python train.py --num_hidden_layers=9 --hidden_size=896 --num_attention_heads=14 --num_key_value_heads=14 --head_dim=64 --intermediate_size=3584 --vocab_size=16384 --hidden_act="relu" --norm="layernorm" --norm_place="pre" --norm_eps=1e-05 --positions="learned" --qk_norm=false --attn_scale=0.125 --bias="all" --tie_word_embeddings=true --parallel_block=false --init="normal" --init_std_qkv=0.0257 --init_std_o=0.0 --init_std_up=0.0257 --init_std_down=0.0 --optimizer="muon_variant" --learning_rate=0.00673 --lr_mult_o=4.0 --lr_head=0.0033 --warmup_steps=200 --schedule="cos" --final_lr_fraction=0.1 --batch_tokens=[32768, 65536, 98304] --max_seq_len=1024 --doc_mask=true --train_tokens=1021000000 --max_steps=16868 --dataset="wikipedia_en"
MLP neurons of a small language model. Each row is named by its layer, matrix (down: output weights) and neuron, and shows model dimensions 394-521. Each number is 128 + 32 x the weight over its row's rms, rounded and kept within 0 to 255.
A block is one neuron, or neurons of one layer that tend to fire together. After each block is what it responds to, as a language model described it from the Wikipedia text at the highest values.

L3.down703 [172 125 193 149 129 116 120 138 172 143 126  85 208  97  84 141 149  90  98 128 127 111 139 102 151 142 154 157 136 148 115 121 109 151 188  81 169  78  64 147 136 102  93  94 102 142 163 120  96 159 121 164  69 157 146 115 121 140 104 114  53 114 169 130 102  92 129  87 121 154 145 151 154  72 157 114 141  69  95  91 131 173  92 149 162 118  94 115 130 173 102  95 203 134 161 112  76 108 130 137  86 117 173 153 140 127 168 114 145  97 142 171 127  78 127  90 121 136 145 108 101 106 107 135 101 115 149 112]
L3.down1274 [111  84 152 114 194 116 116 103  96 124 110 178 123 136 168 121 140  93  92 171 149 159 181 135 187 125 106  84 136 104  97 153  85 145 127 158  83 114 164  54 112 148 124 147 150 150 127 117 118  97 114 134 191  97 155 137 118 165 103 117 130  88 131  83 117 103 120 214 127 136 167 108 151 113 104 211  92 108 153 145 119 137 161 180 167 123 133 143  71 182 180 124 104 156 167 120 216  97 153 123 118  72 127 167 118 118 119  93 159 136 100 128  98  92 120 131 178 128 152 163 122  97 164 137 131 107 119 129]
L3.down1988 [ 57  53 124 118 133 138 120 126 136  97 171 112  91 162 126 125 175 168 165 147 136 101 158 108  67 143  97 151  96 195 132 145  96 165 118 133 136 155 141 107  93 131 155  90 147 173 156 126  85 105  72 134 106 131  81 159 154 149  62 150 123 100 106 181 147 135 111  99  79 146 189 117 102 152 187 164 130 178 140 113  78 130 120 134 139  86  95  88  79 153 113 105  87 190  91  95 192 106 163 144 134 115 121 158  83 125 140 106 113 101 153 172 128 111 147 184 151 132 114 101 107 146 108  96 125 153 106 111]
L3.down2344 [176 141 117 155 153  83 136  89 131 197  73 112 171 120 149 105 158 151 148 172 109 119 101 149 124 104  60 107 150  98 116 136 172 125 108  80 140  94 114 108 115 106 156 148 135 125 150  88 155 156 163 100 138 112 136 106  54 125  76 137 169 138 111 144 137  90  57 200 125 150 124 142 178 151 113 150  74 113 100 112 164 137  76 120 146 137 112 162 110 123  89 125 119 119 120 153 158 142  98 121 115 145 115 130 118  70 125 105 106  90 209 115 138 178  84 117 157  70 126  82 205 173 145 134 120 171  86  90]
L3.down2359 [104 122 165  88 153 131 164 115 139 152  92 175 133 137 124 121 159 127 149 114 167 171 137 111 106 124  79 135 130  82 142 113 144 142 190  75  98 137 119 143 105 179 129 136 132 146 146  97  81  86 151 133 191 119 138 112  67 141 129 133 148 117 112  90 198 170 128 176 152 118 125  43  90 145  60 111 116 116 108 106 157  86 149 121  84  93 145 156 196 106 141  96 143 181 133 104 173 155 126 177 106 139  89 114 132 112 125  71 159 125 139 142 120 141 134 111 115 157 149 208 160 124 122 148 153  78 164 166]
L3.down2486 [144  87 144 177 167  80 148 134 157 115 134  90 185 130 126 133 179 151 112  93 148 175 154  93  72 163  73 102 175  60  75 153  38 114 120  55 157 121 122 150  80 164 135 175 141 149 137 145  86 161  86 115 144 172 148 183 110 148  97 122 162 148 175 183 148 131 123 132 120 160  82  57 130  93 119 153 103 115 169 160 151 154 109 200 167 191 146 154 136 133 168 104 137 168 172 157  76 125 126 127  96 128 100 164 150 135 168 135 103 110 203 191 136 142 173 146  86 107 122 110 140  80 170  84  98 141 124 135]
L3.down2589 [134 133 114 134 159  99 161  97 140 157  78 163 119 137 168 202 125 150 184 129 144 178  63 133 149  92  92 124 106 129 116  97 153 115 147  85  81 114 103  92 127 160 151 121 100 122 208  43 138 115 115 129 176 139 136 126 126 140 109  56 122 151 139 162 166 157  67 117 140 173 155 150 130 121 131 104 100 113 153 113 140 150 112 155 138 135 104 130 124 126 146  93  94 141 151 116 103 132 113  94 109 151 154 131 167 127 157 125 133 118 137 116  69 185  91  91 159 113 147  83 165 108 157 145 124 165 132 135]
L3.down2766 [175 102 176 150 130  96 122 107  83 138 118 128 140 134 102  88  69 110  93  94 160 121 103 176 159  87  99 110 161 162  68 149 117 181 126 193  97  77 131 124 127 144 144 169 155 123 158 189 140 118 125 137 132 144 132 132 128 229 132 136  91  87 144  77 174 109 209 135 109 139 186 143 118  86 153 195  72 145 107 117 159 135 121 165 148  82 158 188 116 133 104 119 123 150 110 135 158 149 150 114  79 147  91 164 167  60 162 106  94 107 151 117 111 133  99 183  94 129 146 162 128 187  73 117 136 164 109 137]
Article's main subject noun

L4.down1303 [ 87 169 132  89 133 121  60 139 160  50 124 171  94 158 169 110 144 122 158 171 132  81 101 146  99 122 142 130 138 103 160 160 142 161 112  64 119  99 146 121 135 160 146 120 114 155 173  91 121 140 100 173 129  77 170 107 124 133  97 159 101 136 172 111  65 135 148 136 149 142 169  87 245 119 107 165 165 166 107  91 181 120 132 148 153 149  93  99  65 183  91 121 148  98  87  94 141 129 135 135  77 133 117 132 140  96 135  95 148 104 124 150 126  53 112  33 146 157 158 147 115 132 112 140  96 140 113  83]
Participial -ing clauses

L4.down3228 [ 78  92 111 160 122 120 184 165  79 115 111 152 127  89 134 154 132  84 106  98 183 101 128 127 155 138 136 157  85 140 154  81 150 146 197 111 113 110 113  92  67  88 168 148  89 165 122 166 179 139 124 130  94  74 140 132 135 141 159 133 159 138 173 114 137  94 131 138 157  89  98 108 150 109 181 146 116 146 141 120 133 105  59  65  81 138 122  93  73  98  85  98 176 119 156  85  69 106 161  77  73 141 167 143 133 109 128 192 187 119 135 126 152 169 109 164 161 123 120 186 111 168 117 166 137  99 133 112]
Definite anaphoric head nouns

L3.down1467 [130 110 113 118  77 135 135 125 107 118 167 111 158 117 172 139 161 118 133 167 152  96 130 107  61 148 151 129 130 112 118 178 173 128 146 168 141 126 210 133 155  94 119 130 155  93 151 138 157 113 149 133 166 119 160 181 104 138 148 107  79 170 168 201 148  91  84 192 104 129 100 113 161 114 111 125 136 101 100 150 136 181  57 151 183 142  99 153 183 109 134 146 108  98 168  64 118 163 117 133 131 112 104 118 105 116  52 113  88 139  71 104  69 125 118 117 127 185 229 164 107 250 113 118 183 115 123 119]
L3.down1719 [121  90  12 140 173 111 101 143  99  77 123 132  45 149 157 109 134 109 130  90 192  78 108 151 159 162 140  87 153 116 158 104 119 116 172 128 112 150 125 137 129 143 147 108 116 101 190 128  75 171 139 119 113 144 132  86 112  76 171 116 101 136 100 145  38 135  92 127  68 155 135 133 164 131 113  89 165 145  42 103 182 132 125 138 130  98 119 179 133 194 168  99  84 155 134 134 150 128 128  73 101  91 159 129 106 101 172 124 107  67 122 161 130 119 152 166  99 139  99 144 147 122  78 139 173 110 122  71]
L3.down1847 [135 110 111 147 156 122 113  91 188 134 159  60 151  98 125 107 131 159 188 121 111  87  98 152 117  83  97 160 212 151 141 132 107 141 127  96  67 148  87 120 151 162 160 107 146 111  56 110 168 137 115 101 121 164 144 119 121  75 128 137  92 140 112  90 131 100  79 112 140  94  78  85 130 116 108 187 135 133 126 130 112 113 176 138 140 127  93 142 122 116 108 108 164 101 173 130 115 154 109 140 160 145 143 165 209 124 105  94 182 160  89 110 155 137 131 128 119 175 120 129 171 117 161 141 149 110 149 119]
L3.down2203 [104  61 190 125  55 132 126 101 106 177 118 158 122 103  91 124 120 189 116  83 125 141 141  46 123 172 143  84 144 123  98 140 146 145  94 133 111 161 119 177 121 126 102 118 121 145 177 166  82  94 134 151 118 112 120 178 143 128 173 134 124 116 154 106  96 144 126 109 193 106  82 139 143 145 109  92  85 127 107 118 127 153 165 134 140 165 162 107 197 118  89  91 189 145 126  77 140 113 143 136 129 103 135 176 109 175 108 126  93 143 106  87 120 141 112 105 179 164 125 172 132 164 119 142 122  84 138 132]
L3.down2581 [137 126 120 114 149 122 111 135 117  20 150 109 121 124 172 110 107 135  60 167 111 138 137 159 107 133 127 135 139 153 141 191 101 108 181 144 183 125 107 137 134 102  88 107 156  78 164 143  77  89  92 165  56 118 161 135 122 113 113 168  78 137 122 127  54 119 128 141 123 158 139 105 130 175 122 175 174  90 139 117 129 126  84 105  96 140 159 108 147 104 164 149 146 171 132 152 152 172 177  74 126 128 147 150 123 112 136 161  75 205 138 138 160 119 169  75 108 126 181  80 125  92 152 184 149 164 128  95]
L3.down2714 [118 162 135  84 106 126 137 144 184  98 102 137  84 107 125 161 100 123 142 125 107  70 104 148 164 158 162 150 122  58 133 149 139 198 156 180 154  94 128 122 111 172 106 169  98 119  99 101 107 102 126 122 172 135 142 117 159 137 177 117  80 142 242  99  85 177 127  73  95 114 140 160 157 122 139 129 112 155 102  94  95  84 145 116 103 208  96 128 123 121 106 203 170 155  95 144 158 102  92 112 115 130 167 129 104 119 146  84 129 140 108 155  65 108 113 131  91  49 145  85 126  61 114  98 167  84  97 139]
L3.down2982 [137 160 139 166  82 139 130 154 129 106 128  76 105  94 129  84 173 168 114 145 130 150 103  62 152  59 102 147 191 160 119  57 161 164 132 138 164 149 112  99 150  85  88 124  75 102 188 204  97  92 145  96 149 137 116  98 173  87 147  94  57 160 104 128 141 124 125 109 151 123 133 114 149 152 147 198 140 144  84 138 141 103 151 118 178  73  94 136 180 140  86 186 104 124  82 102  91 109 127 145 139 115 122 106 129 149 119 114  73 106 139 133 112  54 182  97 122 128 100 124 102  73 140 196 119 132 126 139]
L3.down3218 [ 96  93  89 178 141 133 165 132 138 131 125 217 115 167 136 116  98  96 134 159 115 164 125 134 109 120 129 135 122 110  89 176  72 118 121 123 103 176 126  88  74 184 155 251 106 106 125  69 118 143 100 160 151 135 176 107  96  98  99 106  76  50 146 116 160 157 122  91  58 175 124 164  96 127  69 117 120 151 204 143 151 171 134 162 138 171  99 124  89 133 131  96 133 148 119 106 144 171 143 168 135  79 129 129 157 134 158 218 117 129 181 125 127 143 135 110 139 104  95  71 131  75 101 110 120 141 140 130]
Word-final "-ing" suffix

L2.down27 [164 100 115 119 150 143 112 218  67  72 167  88  98 114  89 153 107 146  95 145 185 113  95 124  99 130 138 173 126 145 120 188 159 183 101 150 142 155 204 183  92  90 158 136 211 186 178  98 171 122 134 156 136  84 184 127 146 150 123 153  82 184 119 145 121 108  44  80 141 131 139 120 163 115 147 144 122  94 117 123 167  37 101 113 172 178  89 112 197 165  81 119 114 122  75  82 143 134 137 162 140 154 171 112 134 106 105 140  90 155 136 156 100  95 163 138 118 126 113 171 151 121  93 186  87 180 115  82]
L2.down477 [169 117 160  99 146 200 182  61 175 136  67 179  80 172  68 146 170 133 144  99 105 158 141  98 142 131 157  88 148 146 107 168 114 155 122  94 190  58 145 147 180 135 144  86 124 170 102 156  86 105 119 126 135 144 127 126  76 165 146  88 140 114 162  80 126  93 126  89 122 138 160 125 101 159 109  95  49  96 138 164 132 119 117 108 172 123 155 142 169  86 178  85 188 115 162 130 125 166 144 143 118 117 147 127 112 102 138 171  95 131  65 123 200  97 161 139 176 158 150 187 155 146  93 113 153 145 157  73]
L2.down914 [106 130 156 113 231 109 130  88  85 109 136 119  85 151 164 103 151 173 122 151 203 157 155 141 145 144 105 150 148 132 143 159 110 147 101 142 146 105 127 102  88 107 118  89  93  85 140 152 160 136 159 176 153 105 109 125 145  87 100 145 189 127 159 131 124 111  61 109 157 118 148 105 131 137  73 216 145 106 118 184  74 188  90 126 125  87 152 136 105  73 149 174 129 103 121 126 160 161  99  53 145 143 122  80 146 136 124 101 138 128 162 117  86 100 133 171  92 125 150 109 105 109 113 214 176 143 131  89]
L2.down958 [111 126 130 143 135  92 148 192 120 189 147 103 118 121  85 121 113  87 109 168 101 201 132 152 170 141  89 162 128 110 154 148 148 153 129 110 186 120 117 115 147 117 149 100  91 169 183  76  86 163 141  83 109 178 153  68 101 131 172 149 161  97 173 129 159 110 103  74 126 166 125 179 112 117 138 154  97  77 170 160  98 104 157 151  94 122 159 110 109 178 121 183 138 185 139 115 174 113 149  79 145 119  90 121 124 107 164 142 104 185 165  90 123  99 148 116 100 200 156 173  84 146 148  97 142  99 184 117]
L2.down1766 [138 104 142 201 154 156 127 152 111 155 151 110 122 168  85 144 134 135 160 115 104 177  77  96 112 178 155 124  81  95 123  47 104 143  64 100 143  96 101 127 110 113 117 125 148 103 133 151 114 125 120 190 140 153 129  97  61 155 146 136 160 115  96 116 153 111 110 121 119 151 169 105 139  51 160  80 140 120 177 164 129  97 143 167 205 126 150 109 144  72 159 150 102 141 119  89 120 100 112 116 137 140 120 116 143 159 136 155  94 111  88  94 160 116 166 144 180 174 144 110 111 125 150 115 123 150  71 122]
L2.down2644 [135  83 123 139  77 134 131 102 139  71 129  89 134  96  77  90 133  67 160 102  65 101  73 133 105 135 181 137 113 135  68 109 159  90  62 147 126 161 114 137 112 136  80  91 115 146 137 149 148 138 156 154 158 110 125 124 134 210 108 137 142  73  81 208 130 122 173 162 141  77 104 145 119 125 175 146 115  94 138  97 103  95  95 107 133 103 147  97 162 132 126 133 104 138 141 115  74 149 164  90 174 151 140 117 118  83 196 132  71 174 190 119 189 106 136 179  99  77  80 175 133 163  79 103 109 111  64 151]
L2.down2743 [162 142 153 175 155  98 164 190 110 161 162 122 168 149 130 133 112 154  96 154 184 126 109  53 175 188 152 128 121 204 174 156  83 204 123 181 118 183 150 176 129 140 148  88 150 170 157 175 178 148 149 153 116 126  73  85 138 115 124 115 126 130 136 199 171 129 108  80 185 176 189 109 173 109  99 119 130 176 189 103 111 152 170 148 198 102  99 143 113  97 124 162 206 131 150 179 142 105 104 187  59 135 115 121  94 143  72 122  96 146 156  76 131  93 124 147 158 142 121 131 129  86 124 180 149 143 113 125]
L2.down3125 [105 119 190 115  94 105 127 148 126 138 150 116 101  99 128 127  84 112 177  64 110 183 158 100 169 148 147  79 141 123 115 100 152 158 157  79 141  87 147 173 162  86 118 100 112 142 153 112  91  77 152 153 164 104  99 127  84 162 116 161 146 116  83 161 122 131 154 140 104 108  58  82  63 142 184 196 136  79 148 115  79  92 147 149 154 131 148  95 103 191 105 123 133 156 109 115 131 123 122 136  94 117 114 106 157 136  94 126 139 123 138 129 119 170 154 104  98 133 124 127 138 120 101 125 100 101 101 164]
Abstract noun endings

L3.down84 [149 143 119 160 110 137 173  91  85 135 233 133 152 123 121 106 114 159 125 121  82 158 164 135 155 141  77 132 119 100 171  74 134 147  91 103 136  80  99 100 138 108 156 138 111 158 169 163  40 109 156 116 120 117  78 178  92 131 114 125 119 116 142 170 125 119  51 106 158  62 103 122 161  95 185 174 221  77 146 113 118 104 172 132  83 126 122  71 126 139 120 143  98 132 147 180 153 150 207 111 104 117 165  80 140 114  91 140 121  76  95 115 117 202  62  97 163 129 168 153 111 144 140 124  96 129 118 182]
L3.down615 [114 153 145 188 151 132  89 158  86 119 148 158 186 123 132  97 186 150 123 105 129 115 142 109 164 183 129  89 129 165  74 144 149 140 106 122  82 173 169  93  42 119 102 118  33 120 126 133 120 182  87 163 176 132 106 103  79 144 205  71 133 111  98  82 136 120 164 101 111 117 120 142  86 140 175 140 129  41 135 131  67 100 193 127 112  86 127 107 134 113 131 115 184 124 144  81  97 136 152  87 123 145  99 138 202 166  88 138 126 110 102 129 136 147 140 161 158 141 118 159 152 143 128 158 125  59 160 138]
L3.down886 [131 109 125 108 142 159 146  69  68 143 110 134 140  76 118 145 112 116 119  85 160 137 212 129 172 126 114 112  96  91 140 111 130 149 110 128 102 176 168  77 175  92  95 101 145 107 129 115 134 117 172 109 138 144 130 168 110 153  86 125  98 120 120 153 117 126 114 159 103 144  75 144 139 181 171 158  97  97  64 144  95 121 158  84  95  61 113  57 158 114  99 143 128  79 153  58 168 108 107 146 145 125  70 103 140 136  90 127 125  92  82 117 154 204  81 137  88 181 184 160 132 143 121 136 142  62 133 158]
L3.down1121 [109 142 140  98 111 134 165 142 105  98 117 108 154 109 145 101 193 172 150  15  65 137 162  88 110 172 122  66 123 173 191 170 101 145 143 137 157 172 161 166 158  99 195 128 133 110 114 143 142 107 149 153 116 119 144 140  75 122 129 119 145 154 136 206 115 153 152 122 124 106  73 130  80 144 146 170 106  89 124  83 116 115  37 144 124  99 159 117 114 120 149 148 126 136 160 152 108 153 149 116 210 152 147  89 113 105 142 129  83 143 122 107 181 177 162 132 118 146 154 136 131 132  85 167 154 124 108 132]
L3.down1703 [134  98 117 123 132 123 129 140 100  90 120 124 106  62 150 121  97 141 148  84 132 144 186  61 116 183 108 128  96 106 145 110 155 189 147  71 154 123 187  94 137 133 141 127 115 132 131 187 123 106 132 126 189 128 154 121  52 159 111 118 170 134  63 137 105 141  81 162 103 127 150  92 118 181 166 127 135  93  91 116 143 136 107  84 210  82 200 141 138 128  87 119 105 119 147 143 122 146 119 103 108 110 146  78 170 127 100 191 133 122 139 131  99 197 142 156 168 134  81 128 192 203 121 167 109  88 109 153]
L3.down2356 [106 133 143 118  86 134 143 132 168 187  65 159 121 116 104 187 101 138 105  80 112 118 171 192 116 157 149 127 110 156 100  89  97 140 124 197  67 147 120 161 178 188 172 133 181 142 163 105 100 107 132 119  98 115 101 174 120 188  96 120 211 101  89 112 119 160 113  91 104 123  72 146 111  89  67 208  90  97 112 160 156 138 145  95 127 155 188  14 130 160 102 108  98  58 132 106 110 129  94 145  91 179  71 122 163 153 117 163 117  83 129 123 148 150 133 132 141  86 113 159 144 172 142 143  61 110 109 127]
L3.down3308 [ 92 119  80 163 104 138 128 131 147 128 138 190 154 156  75 144 124 178 129 144  80 118 136 128  86 143 131 138 178 126 177 161 122 118  72  72  52 117  81 162 120 129 137 123 143  78 136 178 156 118 158  93 179 103 137 173  83  64 146 101  89 140 168 120 130  95 107 148 102 218  85 104 134  58 125 119 121 168 156 143 134 110 110 160 157 162 135  76 133 108 122 141 146 151 170 121 113 158 119 106 111  73 197 133 151  93  87 193 112 161 131 124 137 199  96 152 168 141 112 105 100 143  73 209 105  98 135  95]
L3.down3537 [ 94 102  89  98 123 203 133 150  81  75 153 108 118  82 160 163  83 100 144 139 173 125 154 110 189 134 128 124 140 105 114 186 105 111  98 113 149 108 154 102 106 106 106 106 116 120 119 115 100 112 150 182 154 116 201 130 159  95  81 106  57 145 143 104  71 164  92 126 110 128 130  81 188 202 157  91 153  64 135 127 114 113 131 110 122 155  86 135  88 138 106 129 156 138 128 158  99 138 135  84  76  98 119 131 116 122 166 123  99 147 107 187 122  93 123 140 152  99 152 129 169 146 113 122 184  89  89  90]
Action noun endings

L2.down444 [ 97 138 101  66 120 179 125 104 144  72 108 101 170 122 147 149 102 136  95 116 126  87 154 116 142 118 155 141 106 142 138 162 144 143 124 134 166 169 154 139  88 160  78 122 131 117 124 105 128  87 108 162 127 119 171  99 117 136 163 177 104 102 104 155  92 165  62 125 120 142 131  99 167 216  95 136 178  78 137 122  96 160 115 140 139 157 140 144 114 146 143 105 126 159  73 103 124 151 156  81 134  88 135 132 123 124 208 112 126 136 140 164 136 117 159 126 142  99 117 110 131 107 138 132 112 127 117 140]
L2.down545 [141 158 118  83  83 160 102 121 178 151 126 116 189 220 173 145 206 177 156 126 111  97 114  87  93 137  67 134 157  82  62 120 156  77 124 113  98 163  78 153 149 139 173 110 129 132  92 101 125 107 140 145 139  50 110 116 119  96  79  40 117  79 170 125 120 177  83 157 140 174 135  97 115 121 128 111 136 114 127 134 100  73 149 174 150 174 198 130  77 177 102 118 157 134  35 118 110  87 193 114 161  97 176 135 207 170 144 147 132  97 149  99 137 128 118 180 174 182  93 139 135 104 174 152 131 139 172  83]
L2.down560 [ 87  92 136 163 118 164 132 128 115  91 139 194 109 120 146 111  92 156 145 164  77 119 180  56  72 143 122 115 127 125 141 152  86 113 104 166 100 145 116  80 115  80 147 163 165 118 138 164 124 135 135 150 166 145  96  62 166 156 150 149 114 134 119 100  63 209 136 122 132 132  74 174 142 130 136  78 117 101 135 123  97  92 172 152 166 112  94 136 136 103 108 150  97 163 127 203 119 129 116 128 214  77 114 128 124 144 111  65 138  89 113 142 149  73 148 176  74  53 130 137 106 106 122 119 113 105  74 143]
L2.down772 [151 169 136 146  42 121 143 168  61 109 128 112 102 118  84 134  66 130 102  68 152  52 141 126 120 164 176 122 153 116 112 158 141 184 114  79  72 138 150 160 166 124 131  97 140 134 213 156 170  88 113 184 149 104 184 110 103 141 153 149 145  84 142 116  84 156 161 126 120 107 109 110 167 188 186  96 112  71  97 130 145 135 116  89 182 123 161 107 158 121 110 152 181 158 106 103  88 173 122 145 134 123 104 144 188 180 137 160  65 117  58 127  78 175 114 120 149  99  80 119 170 174 118 155 180 129 148 165]
L2.down872 [107 122 106 146 132 138 183 147  90 150 133 161 145 138 123 131 155 110 110  70 149 141 122 186  52 150 171 132  94 130 159 113 146 143  95  87 143 133 192 124 162 157 188 139 120 103 156 107 145 139 148 145 177 103 116 140 110 140 139  93 108 120  94 144 127 178  70 145 155  70  51 139 103 179 151 131 128  62 162 138 131 122 188  78 143  88 191 181 182 117 106 121 107 138 125 123 101 187 120 112 163 100 129 141 155  98  95 107 133 130 107 161 102 162 104 115 162 104  82 195 151 186 152 157 144 123 124 150]
L2.down1768 [116 152 166 104 128 200 164 114 124 115 208 135 161  99 156 117 109 181 142 183 103  82 135 160 102 107 130 126 154 106 141 150 173 164 141 158 145 182  98 125 120 122 101  83 131 102  99 126 156 142  98 157 152 157 178  69 102 150 131 113 111 100 153 118  99 118  96 154 125 138 140 151 111 207  71 102 173 146 125 142  86  61 132 102 150 147 210 188 143 133 115 148 147 176 167  87  93 137 132  85  85 159 124 178 144  70 157  87 108 119 137 149  94 175 107 116 129 126 128  76  92 118 100 146  89 119 147 103]
L2.down2799 [107 151 116  47 159 178  93 123 130 100 145 126 142 142 160 139  90 158 109 115 124 136 143  78  93 122 185 171 143 131  96 153  98 128 122 122 125 115 116 106 136 105  87  97 108 132 126 143 109 125 130  95 148 131 177  95 115  89 138 174  82 148  73 147 125 165 107 152 136 132 160  89 198 189  95 149 131  44 145 121  93 155 147 143 133 120 139 146 128 176 103 128 125 136 142 153 127 198 132  84 116 111 134 136 152  94 188 132 129 157 108 186 115  78 132 145 109 107 116 188 143 110 165 181 132 123 102 118]
L2.down3030 [ 87 178  89 104 125 138 108  95 139 162 114 124 170  91 158 184  98  54 113 127  33 131 139 130 185 123 156  52 174  93 156 152 120 102 150 122 104 175 152  93 122 160 137  93 152 147  87 118 170 150 143 171  84 124 164  89  73 123 162 106 136 133 100 160  89 172 124 120 116 135 132 129 121 116 155 150 147  56 126  93  91 140  93 119 162 255  85 157 189 104  71 140 171 186 106  83 110 150 209 135 163  63  50 127 167 116 157 152 101 105 144 110 104 101  97 179  96 133 171 149 138 176 100 138  86  85 155 136]
Verb -ing endings

L4.down851 [155 151 202 102 125 165 140 157 155 116  98 120 174 133 118  89 140 118 142 137 154 105 212 106  71  98 140 138  92  81 143 171 109 139 114 107 106 158 173 148 159 147 122 126 137 135 143 126 147  77 125 100 113 135 148 182 123 131 121 138 117 137  77 155  94 144 145 123  83 125 203 158 152 148 136 122  82  94 100 164  90  95 121 144 120 156 108 134 121 134 158  78 150 110 151  87 133 156  95 116  90  97  87 147 134 118 106 164 148 145 136 108 117 155  97  84  94 115  93 116 129 142 150  93 128 100 135 152]
Abstract nouns and suffixes

L2.down460 [150 116 211 148 133 163 145 127 101 126 158 120 166 162 155  92 136 151 128 170  94  88  84  80  91  99 102 115 115 159 113 127 115 111 134  99 167 171 150 153 159 134 122 113 104 135 107 183 114 172 163 135 110 181 159 131 115 149  80  79 147 122 131 133 137 149 126 151 189 104 131 140  92  84 172 142 104 117 153 146 160 163 129 125 150  88 134 140 101 109 179 148  88 119 133 105 135 136  97 118 120 118  88  97 116 134 161 112 178 113 151 152 135 194 136 146  93 138 127 124 164 204  63 160  88  82 169 156]
L2.down463 [174 148 151 197 151  81 129 143 181  72 147 104 149 202 121 110 163 104 117 130 123  61 154 105 119 137 119 124 116 155 127 161 164 196 114 177 187 161  98 210 125 139 192 119  84 139 151 147 110 153 132 125 120 128 132 121 149 185 104 110  87 191  77 159 103 129 216 169 151  94  20 132 110  85 169 139 125 137  73 139 110  87 164 163 165 141  89 118 106 111 178 104 174 189  85 163  74 199  96 118 141 112  83 158 132 123 112 103 112  95  72 164 110 136 127 137 116 129 158  85 167 171 129 141 118 175 139 158]
L2.down734 [184 128 140 167 109 160  56 179 105 126 185 162 126 171 140 116  90 142 126 163 139 107 126  94 113 101 124 113 124 122 116 116 153 113 211 105 141 120 152 171 113 142 145 130 147 146 107 120 136 137 164  39 149 131 119  91  93  90 135 128 135 122 131  89 132 101 129 128  83 161 108 110 110 149  79 115 136 105 110 144 156 135  98 171 110 105  97  87  60 130 136  79 146 139 105 108 119 165 164 103 108 183  72  93  93 126 104 117 160 119 163  87 173 135 125 167 114 157 105 139 116 153 178  95 126 125 170 109]
L2.down1670 [130 129 157 128 130 127 145 165 100 155 146 108 166 114 168 120 109 184 118  30 171 124 112 140 154 126 104  58  98 132 129 110 122  70 123  80  65 152 161 152 106 123 137 123 158 129 136  61 148 155 181 125 152 155 106 119 131 126  97  51 122 165  84  89 126 147 111 140 110 120 109 101 120 117 166  95 121  97 143 117  78  64 165  97  92 150  98 131 122  82 142 112 128 110 115 161 117 105 122 174 155 102 113 183 172 111 119 165 107 128 130 124 161 124  94 176 175 137 153 137 102 129 157 100 106 149 103  72]
L2.down1911 [116 138 186 159 121  95 195 127 128 125 109 179 160 131 128 107 106  59 120 107  91 137  89 132 153 169 120 104 135 112  83 141  81 126 149  52 145 159 123 104 118 161 150 164 121 128 164 133 118 151 163 111  75 100 116 168 103 111 136 161 161 127  95  89 158 220 106  88 126 133 150 142 104 132 147 129 171 145 141 124 111 157 122 108 130 120 111 148  67 111 200 124 110 123 123  96 107 100 141 137 153 112 176 131  92  85 138 154 143 125 130  97 125 157 164 134 111 107 121 143  68 102 127 117  63  96 113  76]
L2.down1943 [169  97 146 104 201 127 130 106 184 147 122 119 134 121 101 114 185 111  98 126 116 132 141 125 132  97 111  91 176 185  70 166 137 166 133 134 157 160 151 107  84 154 182 132  98 125 111 110 107 159 132 146 174 138 138  89  66 183 127 125 117  91 178  85 175 127 125  83 129 153 132 111 104  89 128 217 118 181 118 104 121 129 168 148 167 172 161 132  82 168 141 128 150 173 178 179  97 129 145  80 135 143 146 128  99 130 119 144 140  85  81 182 150 124 155 137  95 119 112 119 154 148  52  52  99 132 128 123]
L2.down2277 [176 149 177  51 138 101  83 138 160  90 125 111 163  44 127 133 151 147 111 160 102 140 143 140 157 131  94  57 163 110  76 130 101 129 195 149 102 182  76 129 156 123 169 161  96 142 140 155  97 216 125 123 137 110 151 120  79 155 108 128 145 102 143  66 161 106 122  90 107 156  56  71  92 165 158 137  79  90 180  63 153 149  86 143 158 151 139 112 101 150 122  77 186  93 108 151 136 111 113 137 149 133 113 159 120 103 129 120 154  76 113 112 112 124 154 140 185 120 100  86 128  62 150 118 171 141 134 120]
L2.down3363 [116 109  94 119  94 159  94 139 121 127 139 122 113 116 123  95 100 175 153  97 160 181 140 148  87 128  95 168  69  94 134 187 117  95 123 119 135 139 116  78 108 108 142 127 198 109 119 155 136  57 100 141 127 134  72 139 123  99 120  92 113 141 165 103  97 126 163 132 119 114 115 127 172 145  83  95 101 167 103 112 158 178  97 140 149 101 131 108 129 172 101 105 133 119 148 116 138 100 106 190 190 174 135 135 165  98 208 148  93 175 131 148 104  97 123 107  92 162 113 102 176 123  80 136 121 170 123  92]
Anaphoric generic nouns